python train.py --d_model=160 --head_dim=64 --d_mlp=768 --vocab_size=8192 --norm="layernorm" --norm_place="pre" --norm_eps=1e-06 --optimizer="muon_variant" --lr_mult_down=1.5 --grad_clip=1.0 --warmup_steps=200 --final_lr_fraction=0.0 --train_tokens=360800000
MLP neurons of a small language model. Each row is named by its layer, matrix (up: input weights) and neuron, and shows model dimensions 16-143. Each number is 500 + 25 x the weight over its row's rms, rounded and kept within 0 to 999. Numbers have three digits each.
After each neuron's rows, "fires in" lists the words (lower case) most often at its 100 highest values on Wikipedia text that the model never trained on. A number after a token or word is its count.

L3.up280:493487484515545523462457446460495486511478457507522478507459502510535518499484478442482512479512508493505496533509485517491501527488509498534535501496493490520474514537474486490494498493461471496485559479462424507513516501460504558477488494487545519523488514497479541524498524486507501489514501500483530502499516503470473482487450500490510517534504505502512491504524529520512516503463
fires in: "it" 35, "which" 9, "used" 6

L4.up265:488523491484490503497478486497529445490480459490497492507464460465490506485536515510467481490527480519495520498475523510473531480443442471508477507519535540474477568499508427453455471482504537469460485513530515503497556494473471489516533490472525536473504487493462524535512484517489487512537511529519491530489498501536484482521524501484499511502490490506474460482491495483501500454514
fires in: "had" 23, "were" 21, "are" 11, "was" 5, "has" 4

L4.up576:529493510504547495476510482542504463528493469542481516497511478521510513490546502489469478487481503474473488504490500508484458525491489473495493509501530523522513529564483552502497495508497522515487483543541533509504487491442508459533522484524501519512499445497468496502504493532475465518483482484547476488519493497486494456503465531500481489439489536506471542464548491464515514499453
fires in: "to" 20, "is" 14, "by" 13, "for" 11, "of" 9, "an" 9

L3.up322:479459467471549464523478545550486542509497496526531492591475509503506480496537519519478484476496444517512522528474491519466477475496488454490502525484486545474483533521485483534502481524474533516499502511521504523523503488508523501508543520514503494490481480472499475488499531512510486540480473538525504520535459495518524479541476492470458496491506520527454485502504504534539520504493
fires in: "to" 42, "for" 8, "maurer" 6, "bootham" 4

L7.up383:505492517510477494472532443526454545473533482498457481491467491483516479493493524515483510484543510479533471471490466456539479464472491437489462513525526497437515500504532495479504486506511525493503517460507494544535504529484449528503533514463527502512515499531483511501459500525466466487513520500489464492470467506509506447432507502500526518522510502505524468520530524499520513500492
fires in: "of" 37, "to" 15, "over" 5, "furman" 4

L4.up145:493480462469474514519512533495473481517517497504516497506499492489531471470461497542532503473476482547477498489511499515500489476518494504531468513477464513543553545539553474513476492497515511517496460518515523478492530520525535500498486502504467496526521485465537528502509528508516465467464457486528445484534484466516467463496482525531496490472505475517457486458497526487527507524510
fires in: "in" 57, "to" 20, "on" 4

L3.up234:460556473469464499473481494538483470531465478454504527506511504466502505493507519543504481478476493511512520501450543462520482503501501501510486501521519471492552489488470497482468523480503428507532496474485541478473472476466472539561482498512513505496518493486509502513527470565519531500476495498521460503494495538491493484512507527506519517523492482483508531548539479504486499498475
fires in: "from" 100

L4.up198:561487471526482483496470490491518471543484470485471517529463507494499496512488517547478511526490452477516486508509549538503512502478463505537470517432478475492527488518503509474501474502475493526474479516522485517537485495500508501460489502492511504487464501509501474535479563560509511498514519513476495490477478464490478495502503523467484504513499528513513503471552503492549519515508
fires in: "was" 16, "he" 13, "is" 9, "were" 8, "goal" 4, "professional" 4

L7.up201:553538489492514491486500517480482514492508496508521529487530490480540531501467520474468501501473516573465478559513519540481514477494496456529470489493529496482536504508480527495562516492539539491488477497491495487511489491494463462548539529484449475500520466511547513513438497525532539515507499519484525522505550454509497512516484489511521456472499487462459503522472504514479495488456
fires in: "s" 60, "during" 6, "that" 5, "following" 4, "orbiting" 4

L7.up620:532500529505481473540505456495533518549489494534526482569478523467497508476508518480527460535493492482525495460481486515448501496480504465500545484497496443510533507505507505502481477498484479491500522472490461457513504533486489490482469483520489508468471479485497527521516473474509542473441501485527474499510528482501533519508460547479509468486495510510473446483474483456517485508529
fires in: "an" 85

L7.up429:482501526502533458469523540490570513534481479453499512460488481558478498465483532497539523502514518517498485527495477488517481508482521482528518511496539521485505505539500494523519514505532486544451510515490476501515497508487480488530518482442519492516539496500483486483533488535503524498532485490487488533516500503499474463446475501563484566512500492483517533476476476516486511475464
fires in: "most" 13, "2" 10, "0" 10, "8" 9, "only" 8, "1" 7

L7.up246:487489489486486462476462480496467475510494545482504449530525464486528488497512512489537461516486506522456486493454504524497492434506481526493461490491477492494500510502529474498517469507506492467488496512517521484515468512436491460495481451540514526503465515497523509467506495480537531479480489525526518459502494525502535449533499507507441489498493546503543504503511497526527513497533
fires in: "from" 47, "of" 15, "her" 6

L4.up342:497497500455515523490496544487462511492550508476534546519527500493500490488492518525461514485478461518483521522487476484490481479481487533488451498470498511536539492486498464485548480476491463532522523476486512488473485515490453491522512538471545551486528503514481507504473532484492572492507505516477519547523511502493530467485541479507505534484490522486523510532498461489477533488489
fires in: "is" 29, "are" 17, "east" 5, "to" 4

L3.up105:498540513499464494469501507527475511531488476506483498478525500535487555483488535521512503520469473514500512491519523506499558474481478520477492512519483488507505516494503495514508511504573521486475526525513498504520481512473492452503469466474513500478508503526464478514479518528542516483515469488482491488435478518490511528460470498560462472490531484503508496482443517509488501445442
fires in: "first" 47, "only" 22, "most" 18, "last" 10

L4.up217:491533501509505509486484496535486486528464484457507513476493473474544550499509510475431470508505484511473550547467480488477506489520477506508474543428470527525466502480506467483490503498511469525524537506486456517488473478464478492516506507459492540501519534522516500506502476504528478489505461522517505493520509520565472486501487501488523497531483520491550521482515453477542543479476
fires in: "from" 48, "both" 13, "moved" 6

L4.up152:484506457492522508548474452500467503488561515526525493539514460518520487509513495478473508484505515485511490548474524501477498482528485499486473475507533500506472533531506497514553496533533487526502531521501493536496479520463499514463496504461503498462494532479530507521450499466512550499491493496461484549513533523556484471503503515486506483508533483524503468505447492444516487530494
fires in: "is" 63, "was" 10, "are" 6

L3.up123:503499472521451538512506533446515520475529481491512479453515493527491505506509515507458534498469469541484532500513460504484495487496454485517556496483519473509455515505479483488465483481542470501479512516498515480504513518480493459505473533477550543498532535532526502488471471483513456511486486512542472497491508514544480499540464553509547485477499493518478523501479509456517495439486
fires in: "and" 90, "was" 4

L3.up604:525495524422504488511475473506458477504527492561501522452513480500478533503521513481468486510451485541511551528483520497556468440490484467470527485503489521532504482523503527468520478490506495515515503543517471522516472468503495542509488437455508525484461470501471507487505496510523508519494506477511504510484485482546462495541531503509520495484478488489459504487505512476512510537532
fires in: "are" 42, "they" 28, "while" 14

L3.up220:505453462452526527527504473513553529510472461510511546475524534530493523509511496482500503479529532476479521485497513526494538537453485492518474492486499514492523527520457537506493479538514480503533485520506540531525470509466521506461526479517482484477472528460469537472502503479503445473505481457510499466481475481466495515510459516518511451490469502532501489490508497478567470510520
fires in: "a" 62, "cubcrafters" 4, "cub" 4

L3.up635:521540518508540491489478504495491482511534474480547525484488531504491511534492477491502531519521486522533524556481514529532519454516461478509444483472517560480474536488523445492499495489465485507526492537484513535523505501528493517443473520477531500523526498498475510496496524488472486514477470479533473531521502485467452511513477470510511472466520472523452466469483485491515495471516
fires in: "they" 57, "she" 11, "are" 8, "had" 7, "be" 6, "have" 4

L3.up118:529536499490500526503521501498514498493503513485497490473510513553510464493494524510463482479488509497503505472527552506504448477486513491447484528512480525482513509527506517553512459494516478481514488556496487536500527444516537475510470521519556470508543480603499545493488518514492480497512518513505490516490518469526464481502500507511470521494477490478474483537506508533511537464553
fires in: "country" 14, "year" 13, "votes" 11, "nominated" 9, "it" 9, "them" 6

L3.up95:490520446481534508467490499547512483477542467551490484502519511488537505521522510482522500488479516484502521457518455460530507458487485522522476506527472493474480463510475487485532482527500488484484526476536540523440492506495492507517516511497503491477474551491603513541476513453443472539487487490486490523482493531528497473524573494479509470489510498520512501459524480518501531467495
fires in: "party" 13, "king" 8, "government" 8, "laws" 8, "command" 7, "army" 7

L4.up147:490484512488527534491505514517484478473474466519537556489524544503503470489520499526487529485475520507481519509493479470476498527512508486494479478440465489484528579547469538486482496492472520542499514489423512498473501517535497519498499500508508539532498529505461497523520462514512468540508448486534496492499497490492532482466500547460449516460512520474526493525493500530481502499480
fires in: "a" 41, "it" 13, "them" 12, "its" 4

L3.up130:524505525507499512522511513513465469542480535511508505501480481512535506483504500509504543490427515494548535536495499518538473472523521485502522469438481437494542513504511545513473525507542509521506490472493557508509490528481508551478491476490498525520517473539515486559515490501513501529559490492508500495469491528471475488486487484456537476466486511474527503466483508481502517519507
fires in: "the" 71

L3.up572:484504489481516506571489489504491487509492464480513474479511502453530502482516497481467522498521543504489504503523489505483464518516487521498534504506449479512516526522498478507508491519529500497530501547523533515511495487402501522488512482507492490456530507483511490470512447463495490460541485507534524487481515498503544424492489520532543468448531529497532502509532494463524528482462
fires in: "of" 78, "led" 7

L4.up532:473506529489458505488482503503496497489534531493554467491512531481508543449483513522465533502496538515456511533529510470491516528465516484530481522477537499486530472513535501518434488464478456451460472463486501510482538555487508480505487455497558524514491488465492487491531512535502510498505485542531487556498487503484508516525467524505498453497511488454513509511491526463487498500473
fires in: "is" 22, "are" 20, "and" 5, "order" 4, "form" 4

L7.up451:513508495503494554494497460540460512497499470475500512537494539509548508520532503485451492467480428500510478485456518530488547487476489489484469504519518493484503522534511516504470475480540496489495513463502511530531497500497492478480523489470544477440485498495499487539534494501505474488498497531497529504475456503502550505481527522502468496479510531466534521549488504459558506500478
fires in: "has" 16, "made" 15, "released" 9, "have" 6, "it" 5

L4.up377:528478514474483553526531475524490504498491470543524547509500510494475508457471511491480492527480541479496479467487489488468512462504476531506507468448477524478517516457473542526515525499505505486525520491452555508504540505505484450491467544492495483489486550500486494496467470483525513479483491465518476491499501545479530458453536493519492505426493499511472469518503525495467501488503
fires in: "with" 25, "as" 23, "have" 14, "has" 6, "like" 5, "include" 5

L3.up195:437476530520503484504473452495504542477467542543527554468515508477536508520513520496521456518496519481466461488481477501504468458516515518526516522483504529499498466518500513502502506494525470488513553498468485477516522525506496518479470497480522530530538505524508519548503502496534527464484563503510461503524476523514500555507500510502505497463502495498505501481520466489493471495519
fires in: "the" 89

L4.up716:475511498459529526518481537497508490470508498516478517489531504471506546481481529535489479484461539519484498520500478467473481504555462505523507485457518490522465498511503519526519534487534475496513502484489493495496484524470512510479558506497526476504515528521491472464477473486507425512478437491524496486486500543503487498496452526478503473525486463503482478483490511511471525472524
fires in: "is" 27, "and" 11, "are" 7, "in" 7, "a" 6

L4.up404:490510511500534487499530529513498464522521493480506505515503463489470508535456504522455491519485545459527460518541499467501515511510489487528498499463445479516499463531511538453506498508463498530491523505511550501546479508448537478493485509501492476487488476506570501513450513483517491508429493473545524462495502513515502506537498512525538520480538496506458494475497509438506490487456
fires in: "was" 27, "is" 20, "american" 10

L3.up129:489481505462501504463496473515495515523487509489446509462508449463493496470521495483467500498524518512430496531499497498499514505512544491507513526488483501523519505510535507512538492503515436477498547519513442493496476557511519572514507505499514525488520534534492492546471548471484470523502477446482491507520507530464474516486517522539437509498504522508495480521500474496444539507486
fires in: "it" 20, "them" 16, "cm" 10, "mm" 4, "they" 4

L3.up620:486488531437453492517486471521488513519542519519477515473538511503497495492496482542490495524522493526515485511510516507528486487506502465531507485479538471522477534507519459492504483512533504544517523476488487512507486515512538482496489517492509505426450452524522481477520487520493489490476503493500469542461494511507462482572508465504545478511508508482502489481469500490519501521475
fires in: "are" 20, "been" 18, "be" 15, "become" 11, "is" 11, "while" 7

L4.up5:550463462532484530511485501512483526522523487474472469504492504563468460477566473496478516506512493490513489496511485482566508504523486504506520466504489476512499531451483540471477505505522471508502514533501509512457508509547507490485489526488466470511469532523488499484500520467476474465457483508453450472493541508529440507474531508524525507449504518511446515484517524510521505475459
fires in: "as" 48, "served" 25, "serving" 7, "first" 6, "role" 4

L4.up84:452497558493441489486521460512502480540565507508514501539527510517479468511471474530511512539476464526467499499513516530474495506483461517532501530528457489523508478492519538519479473494515465506516500439495453513478524520524510483499501512461505512469475491500511512483471523501486469503447473492494519457504511500479501475511490519495499511449451516494485498447475548460495523495503
fires in: "also" 43, "for" 5, "zone" 4

L4.up192:495485490501473518488478530480491506484508520509507536494527507525489493523477502561519445464410482513494518470484523518513493440571510499516520512482486482510529502534492460477519463512488481496478453531492452488457483504491535448501538521547532519515514524488490469531492475490510489479510538489515477498517478478496499503512536502503517490486473522511511474495487455489506523521488
fires in: "the" 25, "to" 16, "following" 10, "during" 8, "this" 6, "its" 4

L4.up29:488477485520505506513485501520503510505492481517535484510505522513486536487453549513438476484441494499496517518543485475467525507483483518505492497529474527461502522492509480456545509517532485499466463477481461460457478520470484490497522502467486503481500508569483522490540455502477518482513510478535469530494527498457497489493486518533509496527527526518495533522526530492512518478429
fires in: "part" 13, "first" 11, "most" 11, "second" 9, "third" 7, "goal" 4

L4.up762:487503538509527497504471509524468513552529496515512535540479475499504520505549506541506461509484481482481517483488457488489507516490506514479449507498515534533506499528509477500536479518477543512488478526538515539468497520476508503537523483542475488535497489498501502493491509519472540504520521454504488544447527493535519503545505543493477510510535486472468483476482549494532481462456
fires in: "would" 42, "to" 23, "could" 13, "will" 12

L3.up715:550533511534485448470453473495485484509511499475507487517460494513502482520520522467477502467486501521518525523499471534517501489464483442498500505490519540520489505490530493502498536510494508506487491529510533486537470526523481506528484508526530532497477512498558477515483454456517508493434522500452478470496527515530475471464548507508482548472512508484476523507481483486471489499518
fires in: "his" 35, "as" 12, "served" 8, "the" 7, "a" 5, "serving" 4

L3.up723:518509509530532510519481463525467465482515503533433503517524496499510497475512468485467477473552456499516475481518475558511501463502474490531532492477520510475486484484483474479511482488555558495500527519502490498489498477508480520487504497520516484519522553496505482504490494513508488495447470456508492484499503511512569483495495497515499515489517526534523531481488510472497510517475
fires in: "as" 15, "since" 10, "where" 9, "when" 8, "between" 8, "the" 7

L3.up478:487471511512490505501446451495496508517505535455495528482512481501550499515478538493497490457426531496518520542500460492565442473495497523507496493460497499507497527530528503430492536552459523494495505513438502485469474501495484509524542488497511506530493508482525501505514543476476496488528519482498473492459494502524505514523510528497476499464522486510479506494512473508489524500528
fires in: "the" 50, "his" 13, "hemisphere" 4, "he" 4

L3.up618:547527527530483493490523523516496466540489499512496498521505506501561509513517477574495508509528532519512465466517469469491511475468508481510473516483538512464506468513506424503527471497515520504473507502523515548508543492497491521525491517501480489441491457546482530496450551506517488491498491434531521467469506519519500503527511477470493501565476519492476488521518457467520506483494
fires in: "year" 51, "years" 9

L4.up179:532501515535481469472487519523539482490467506497461481514512476484502546449510504492476481482507488494469481516527503514531512494482524528509466518468491511515538484528494515512519504492517548495517492523486495510512461524505528549517496467512517479516471529534481487503518523504523548456546476527520484526522472451516466466484560534490546529499489532499500484545485488496518499476524
fires in: "it" 33, "them" 18, "him" 7, "her" 6, "back" 5, "home" 4

L4.up15:535477470503533490519530519451472528493515530442519481500497514488502544521484499535466488494472469529470472510455515520473492529498458468495473524536483497528526529489477446515459504477558486487514527504492548480488522520497512474544518510489527485521472447533511525462475494466493485491496489491523532521499530493520474504499511503479462499511506517454530485525570512497533499544519
fires in: "in" 50, "of" 13, "at" 5, "on" 5, "club" 4

L3.up684:507513520517499548497488495506462493468466453516565512489534468486507545531467483514502477457455493471507489498492498510496562491497535486510475518479490516469514508506458473517502498465514529516499514536480538545493528498524490513504510516499524503462488486492487477516482473505538527518469515502522529513464472519479519537543493487524491526513473464444508497439481497548497490452490
fires in: "had" 45, "have" 27, "all" 8, "were" 8, "would" 7

L4.up528:486451519453511482531479525547503508518530526492526590493501520514486486500503482505503544453477516474473517497485511525505469507492513480453451520506508471526493497521519530527478477503505509524515494501525516492528489479466486495427491500515450491554523497465530471503479544520531520493466491508488494499515508460500480501491510493518496477431488547508502506495512507494494502469518
fires in: "for" 20, "with" 14, "díaz" 12, "d" 6, "in" 5, "to" 4

L4.up393:478521526475548482504474486441485530501521492516497520551461515480471448509487480500524488527547494520482496477493524487513492512492538477501446522502489507508527539516475534517504523501481490511496515518498484478527509520421458461535540504506472501509509479520484487510477519486508501495502517478523505509488510485516533488519486515474460482504484501485481500537534530477506503513511
fires in: "on" 65, "can" 8, "to" 4

L3.up595:497483499537429513529487496465520474483489490507580521489499496511510497540486505514470469509473495521494515505544514514500484450517510517499497455501512508456544529517531500488502505481479517503480516503493521528481492504483464524464504498507542545518535535471488470446531494512441502497539500507516462522515450525501541499479478514545489458478492510528463489505491521501478517478479
fires in: "have" 53, "has" 21, "had" 20

L3.up223:499492511493501491500494498473446486459467457503508446477541506488463533445552468497495499517477512502472492500499494510547538495490490525532518480477483468493536509503471506523470480525495461480486506516508514476444495484504503478502487490495484489504509484484485490513424528484531526520487523525489445513510524537486543479531523449501451523475582488539463527493496502497501470516495
fires in: "football" 15, "election" 10, "career" 9, "born" 8, "season" 7, "joined" 6

L4.up134:517484505487531491478437565514499513549504474477481478514495506511505532537456516552496513472513497542466480502501525496519534500531480504493511495503490481495487535513479527483477517500540479540471515479485529480494494454542508485512421456482472505495529489474491479476456511470511499496439503509473514487504474505469465511520531480475443501503498458475461507478498499482541501539478
fires in: "on" 55, "from" 8, "and" 5, "al" 4

L3.up266:504510534531461451510492501521521557476468474476485532495514508456505532489501508477477471475523499516523476471537505478464454489526517515496455509518484485458461500489528474524507532511514516475490508540528504485504491534530510518510490518472541508473517541521517479548496528525490471508478530504482501518451494490507494502462516461493495502486503486443526506534493534492488484575478
fires in: "other" 18, "video" 15, "similar" 9, "recording" 8, "game" 5, "world" 5

L4.up202:522465483524538524491503522488502478505525525548469479512528547502493535511525482533493491458462505499479511529542539568579520482496504531544502504463471522489500467481547496527523455469495503511494506555492472489504493443522514487493538512499507471483486494440498523529496535498495566493534506468513484509520507482524512465482512517507466530473497518550508504495482489468508498518455
fires in: "that" 55, "what" 5

L4.up291:442500499483471517497477508499503501531482502528489540496541498513497528528484530505511440525528517496464513543541503524564499496516503484528522507513516505513525474543494493509480486507565514457462472463493482471513524470508443483487516467520549502484489500528481555520491516505501518502488533504533504490491551509507467463504512510478490505495437495511479509517496539469496453496473
fires in: "the" 30, "to" 9, "station" 8, "website" 4

L3.up762:504478539465494528482544537475557478508502524532517469492498476512527441501517522517481509509509500491517515498508496519501484487482495517507504511509515509485512471492511494469527468501477454480504520502453451496517493577505497488448493528464513554450454525536488480504490510453477528519531543524530492542486530465497500473530467544436499486498505511486511510490476486519499495456476
fires in: "it" 81, "there" 16

L4.up257:481462483514524473511458459523530476470494508520505440488503496480523494471435489534467448508516518486490503484468499479515551508504521470561525496491466493477475476517482493542505478489474494471511488532463493469500537519547481462518481457470504513456514489511505550472499489520517516509479494501544505533487503500510518503538474483493487517481539502482441500460531508508521487518480
fires in: "city" 14, "school" 13, "club" 12, "college" 8, "university" 5, "station" 5

L4.up740:535510472500492462458485501523506512517512503495488530453482526471544498484481467491502529512502463502485535462545544524492453476495534474501549522510528522485520500495483493437502472528497442492520497499516483499537460447509532465469472517533507468484492482538506512501512500517477528499521501515535502484540489437521435538472476466541547525514476505514524503504460491495508505522456
fires in: "it" 37, "film" 6, "best" 4, "ref" 4, "writing" 4

L7.up730:501495486478531486513436561550507532529515529508450493478475515503487506492498503490458539537448518495507507465500523433512551506564481504501558526504496517519508531495519486487480464493503539498500524458496506517456456490467583494546523520502506497482509498511455445498491519487475484516518520494505509474514490504538483484518511534505525497496525510481519507508475485439502474490465
fires in: "0" 20, "1" 14, "during" 12, "the" 6, "2" 4

L4.up360:494470483552512513512484507515490514541544496496442533501476477534515496498504512502548493520550518500501515517503524534466522526479500515513519520485541522435510486471454491493482543526520509527482509552494473523521540475475485507482444478489451473482490549505508480526513516463518486498476478491503440507505493501505496494467509520517497513493524525537476478489480468477502503495480
fires in: "only" 29, "by" 15, "first" 6, "species" 5, "https" 4

L3.up682:472529496499518510514530452490527458550528503513538478514514480498490519511486487501484523490516512473488500454545495535492514468482486510507451497489508521491491457539473534502484538531490503537519490505469499517497511503507495507464498472507479531517514455462497462475513562496481523507519476520503503513526519503518538460511458473513497532460472508524526482458467477432517506500483
fires in: "is" 26, "was" 17, "would" 14, "are" 8, "caused" 5, "had" 5

L3.up664:510553500506542538468482483493485489471491483476470504490505484533512488465470474447508464532522482481495487509504546500506530510511516495505494528498462512486501517515504520540507505477458496483463499533497511579482497468498497505480519473485529474461514478525514525539463525485486515519500556524483489571490515483529497516513531488535513556466524453496482519513486541457530501470529
fires in: "he" 35, "has" 25, "have" 5, "had" 5

L3.up76:461481500524499427508506506519493508525447496524471491486481534488481515442475501485470496470500539473499497460492521488509467559529503487521477487516513473518542497484468530504522511513499527493517500543468518481448472513465514507501506506520498494485529518545484510497490518469501512523471484510470458488523546503510510463508459523492461461471485490495520492492557520470505489486491
fires in: "an" 79

L3.up257:520522501540511516490504526495499463489483516488499492518492501578456520493487462495520488537486451496477460560486513513433499496484493536502528496483479494519467480499538549466490477493486456492526539485460505487502526538508505466491522497524482493493480475518479478495524512521546499529479507467522472526515478525568533514468486494540488483491464499518479501484503531463510474492461
fires in: "also" 31, "best" 12, "work" 9, "voice" 4, "kwwk" 4

L7.up611:458466514525532490471452473506501489495525532508464484440553487476505505500528456540490493482475491509515529521501520525466488457460476473461451498458532485561521549505457490493515487526504517503474505509468489482494467543442470466490498521494480501494510515453542513485512510508524516489528451503534497501457492483549505511515507481532515499462480518513509498496498516474526507493482
fires in: "that" 86, "to" 5

L3.up527:484520540521445496498470484514483498509561504512518462480497477509484502465518495530462455482488532473495502538497504503488436465481521489503487512483498494475502512466534492448476484477490512527541525506491518542456492478480554469477496496467467494485449525541499487517467556484513498492484483524517537525537495492527496537523509480502534511496553521512540481509471540478521530504453
fires in: "is" 38, "become" 10, "was" 6, "kingdom" 5, "over" 5, "career" 4

L4.up594:490484560489522511524501469557484485513508527522542534493516502519500445458485511493492514484482489542520504496484517488449503501490480474463465489539501443459489551489448510504538479495489506508520486512481510487445503536494515509485504471473482499489441487466508471500500519476471506487465484518487533489481468535546522514503474524511497486497471541487564466483489477507543504496488
fires in: "have" 47, "has" 36, "having" 8

L3.up514:510512498497524469488516445511528505516492502492465504478508509524488514493485531433492500511467554505495499531549499489497473513480527522464488500436524514471459518512509519528508501469492506490465474505489535514445491505430449496481478500518521490454506493517484481527502502520432464495480495501498501528453532505553510471522484544497510501507469513509536486488464490502501496494483
fires in: "had" 55, "has" 17, "lived" 4

L4.up78:484517547520467492506458445455496496539517480478505486487519427508470495505474500499468502469496514511522468532492473526500467487506476545489502488499516493508514543512529441406458486539536539477507527490476530476510503518484511495466514479495537494502478462522493487490495492513534507485468476489515523493492484509469511493495499515496506506483465496507537541468486492453517497500510
fires in: "are" 34, "have" 20, "the" 11, "and" 9, "has" 7, "were" 7

L3.up277:457464521537490497484460493534543507518528510497511545491476494470500507481514498459527483549509523489497490484523538519477508510466509511513531525495500491493527542468495458414549481476526509489481491532513517474499475499499472561498488464512494527479482506505462459531452489526483476486481550500518501466524518471543495480519508493511516523483493525489528496479492497525510481480509
fires in: "an" 89, "chronology" 4

L3.up230:501524489509503506482497511517457507504509491510492492501514457484507540471476514517470494504459498488483524489547496497527529510481496495531517497520465485485476504505433462539518474514474531475524514486519494489487475532553489508519477484443484490493448492463512579541523528468492546516486536496496531528523487482499501473457513520501514497467547500547465519468504500454512499542491
fires in: "united" 21, "first" 11, "university" 10, "order" 5, "city" 4

L3.up272:534466494497461497526491522473462503512492470515479538496503474511532479535522507469539485519485494513507493499502486523492458462526489502547519476509509501531484500504472512503493452540509454543521512518457528480440534472499429491506454525454509485486536532476470522493493518497500483488495508461513498499482545531537475485502452508527495518461455517530493483510491517490493539499469
fires in: "the" 55, "and" 24, "in" 5

L4.up122:512490502480467492460468517480480484500569484513496510450509489524467481497474499535438502502511501517499494498495513509484529512508487510466520515451510510524515493428504504439511469507512494522498511545516422507528480503471485487491501513508479498470475462527452512477483522482523519435500506532525479512462510514531515516526485489537512497477499501504477500473505505502512544464502
fires in: "are" 51, "is" 36

L3.up680:514542493444474459460495499514470518533482505521484524492505490486503485480472487520482453487501487527506479491510519516503493483561533479536535514472487455506520545555506514527498475444473505513483497543488455484488494483547502526536466476537480512438485502473549484528497499503504534505530489493539525505531507482528510465481544528479436526496497522514517536473527497486501524516525
fires in: "that" 65, "all" 13, "those" 10, "addition" 4

L3.up346:468497502502530511480428502507495503527456501513497540476521510460519523512487494533502500507456498493532505508495511523522450468498513468482528527530502480506526466515475533508505528531508484500474453474528470456485461498476492469517431507521508501511476484496534466498481502441462474518472473483460531527499516473514467554499474548497536509499483552475522512495510522517491470495502
fires in: "that" 97

L3.up84:548529466504489524485506537552491488561488538521541500493509495518514505444460527512482488501483500501474536461469474525470527480463519520508486503492507514477489514493488480504494495485480416483479507485539531488484488437511505495509496484480518549502505500541496562535494491490465520491527535520517480506511513482482496464523507480500436495501500516523474516441493487509516504468473
fires in: "it" 45, "its" 12, "x" 6

L4.up60:475517494485544509468486491482506439519501470485503497518487484452538481513488471475546502492497481522502483553536533482536509522491518517475509503468500483491540464503519478474491535469476484497498476530490472503464529472508520477515516518521531508482476431493466542483425513514522475509544486489500476547492508496526498505464493539538513464483483473474472515475557494515516451487518
fires in: "would" 27, "will" 13, "party" 7, "group" 4

L4.up440:525521459468494493478505485487524441487504474539513490508499534500506501445509510481503503515485531501488488515513466463493444496518489517483479480513514471513471555515532520537507494480498509440523519444502469507513532492503501498485476476494525531557536520470517516564491498519506467483458492514512457495480525522501525484515512492513514494470523490500505487470526513518515503454543
fires in: "had" 58, "has" 27, "have" 8

L4.up677:530477530465482493472444512490515516542524477492493476472493489513516497479485506468507471499459496532493492503478495499483481434495506484485537499496490526519556530516457523473509468519513488464484480464523503484532515469493501464559500509508513505491447478486529465512476508473524478517506539500516507483489486497523523480515551533515445527514497529497508566505520498514502510492511
fires in: "in" 26, "his" 20, "from" 11, "he" 6, "on" 6, "up" 4

L3.up442:514482526533502481465497505494470471492506481505481458532541502519479501517513521501517473519530493496458486543487508461544464497513516485529500510478513526537496508506523488507489499515559448482515456526517524486502519504469524470509517480476563455461502472540493510546506451484541459550460510462480471505483499499534472507493480507514465527514551489498491514487487473506498505509531
fires in: "medal" 14, "season" 11, "career" 11, "election" 7, "place" 7

L3.up104:510519487514504521520521480493506535503525490469518515517537467507510491504493475442499485518472496480508508481518530519465505517520508460510489500469475486471503530519527477572490511521524504484470497522483483488511498473488519505477484508475499523447503501474531514497497491484518473520479529486478566457514493490548544479512469510460529533562436513513496505487490502503492496481535
fires in: "known" 23, "these" 22, "different" 9, "what" 6

L4.up151:500469531490519503483453528510490486522470539562477486450499502511522545481483505493536488497459528544470484481514502536544479478500476485462515527482491497531525516528495534489500492472460454468502504497488500506512480503468497486481470470499489438476470557525510463484476476506493498547513480469486483493518514492500476461504520504526464530461462476475486508470521533507485536492494
fires in: "from" 33, "to" 11, "ambassador" 6, "is" 6, "both" 6, "more" 5